From a checkpoint of a small transformer trained on Wikipedia: width 160, rotary positions.
MLP neurons of a small language model. Each row is named by its layer, matrix (down: output weights) and neuron, and shows model dimensions 64-159. Each number is 128 + 32 x the weight over its row's rms, rounded and kept within 0 to 255. Numbers have three digits each.
After each neuron's rows, "fires before" lists the tokens most often just after its 100 highest values on Wikipedia text that the model never trained on. A number after a token or word is its count.

L2.down74:149112103191150123130155065103110134105177176127121201125104128059125123159128153196199076071083117139108166142093123155152121125100151172205164166133128195100095096166127095170114118197137119139146103103187139088134118115102128149072141154117090139102143131118090178108102150218105097155
fires before: "a " 25, "U" 7, "an " 6, "0" 6, "S" 4, "M" 4

L6.down215:127183093162160154150114146151109150101111172155155128106130175155161133139126098140166155127129194116141128124094103128125112155127024130125123127177137112140093088123134164078125087091132072051073127109130114171059059098104103169174161134101100164161161103086181148174097218205141162126
fires before: "ou" 20, "am" 20, "av" 5, "ound " 5, "ound" 4, "an" 4

L6.down287:112094133112088146091081084160151150138121166139140151070145178128009169120163131113162148153130132137104100102052067088167084128104165084097123111138127133109112099108129073154150104141102187128134110104106136127143116181166172135138154096158162109194101123168135132129151126116130190139
fires before: "year" 25, "d" 9, "ough " 9, "oug" 5, "ited " 4

L5.down341:158126151168150096106107074155130112078131162157114120143174095131175085149126155064097171126155108138142172112150101157081116160106155101115156157170171152129155149146150115108178096159108137116163092143119157142080202113202141165154078148117067140119112107105107100130131114076114054090
fires before: "ul" 23, "on" 9, "2" 7, "U" 7, "0" 6

L5.down387:117164204078139108111113116143118109113099189114163097154164116163185107134146067133179155167147150148119149177104119154143132157185122143156105141159073088106101079117145145081165127131149147092119151171121149122144082061106098129143097087114097137154151169092079150094140102109100186106
fires before: "t" 14, "c" 10, "d " 8, "ly " 8, "ch " 7, "it " 5

L2.down565:121147165126112106142087121106146072150121095134117048055157192104192146184176104153159129183166145133092094093129107183178115127145122073097141163141150077114159147143158118154163129156115106113137123204087097111064177122121135142050120122136104106117107143081110145103126162146124125145
fires before: "\n\n" 30, "W" 8, "\n" 6, "G" 4, "M" 4

L5.down64:155119208173073085108107131100132122111127099109168170109126145150094115217125169032121096174125146057105097148177098108176112095183090077119130145146129103167140106109150140126166115109083145116096127146103159112125144142144075166128096133147092148072080083132083082101162139142142174105
fires before: "i" 23, " " 10, "u" 8, "all " 6, "ent" 5, "ut" 5

L6.down417:150177099121116096122146158061167118070113140095134120109150073144112151098142118104127150176177105111189136064130113086119140165169198162081166165128124143134064121181113121088103139095115110133090139142129126132082100165111074127151132081147154131107090150087156123149091120153128145151
fires before: "year" 25, "c" 9, "x" 9, "ro" 6, "; " 4

L5.down249:154115143108160114140092090110125087139143120158160111157180162141161169144136148123112170113066172180099146120124133130139153122105170150098104101068120065093095160125115163123104090178070142050142141097184107100154108110090132186073109137123125093172169075109134124050073115136116142110
fires before: "l " 20, "l" 8, "c" 6, "pl" 6, "ab" 5, "ed " 5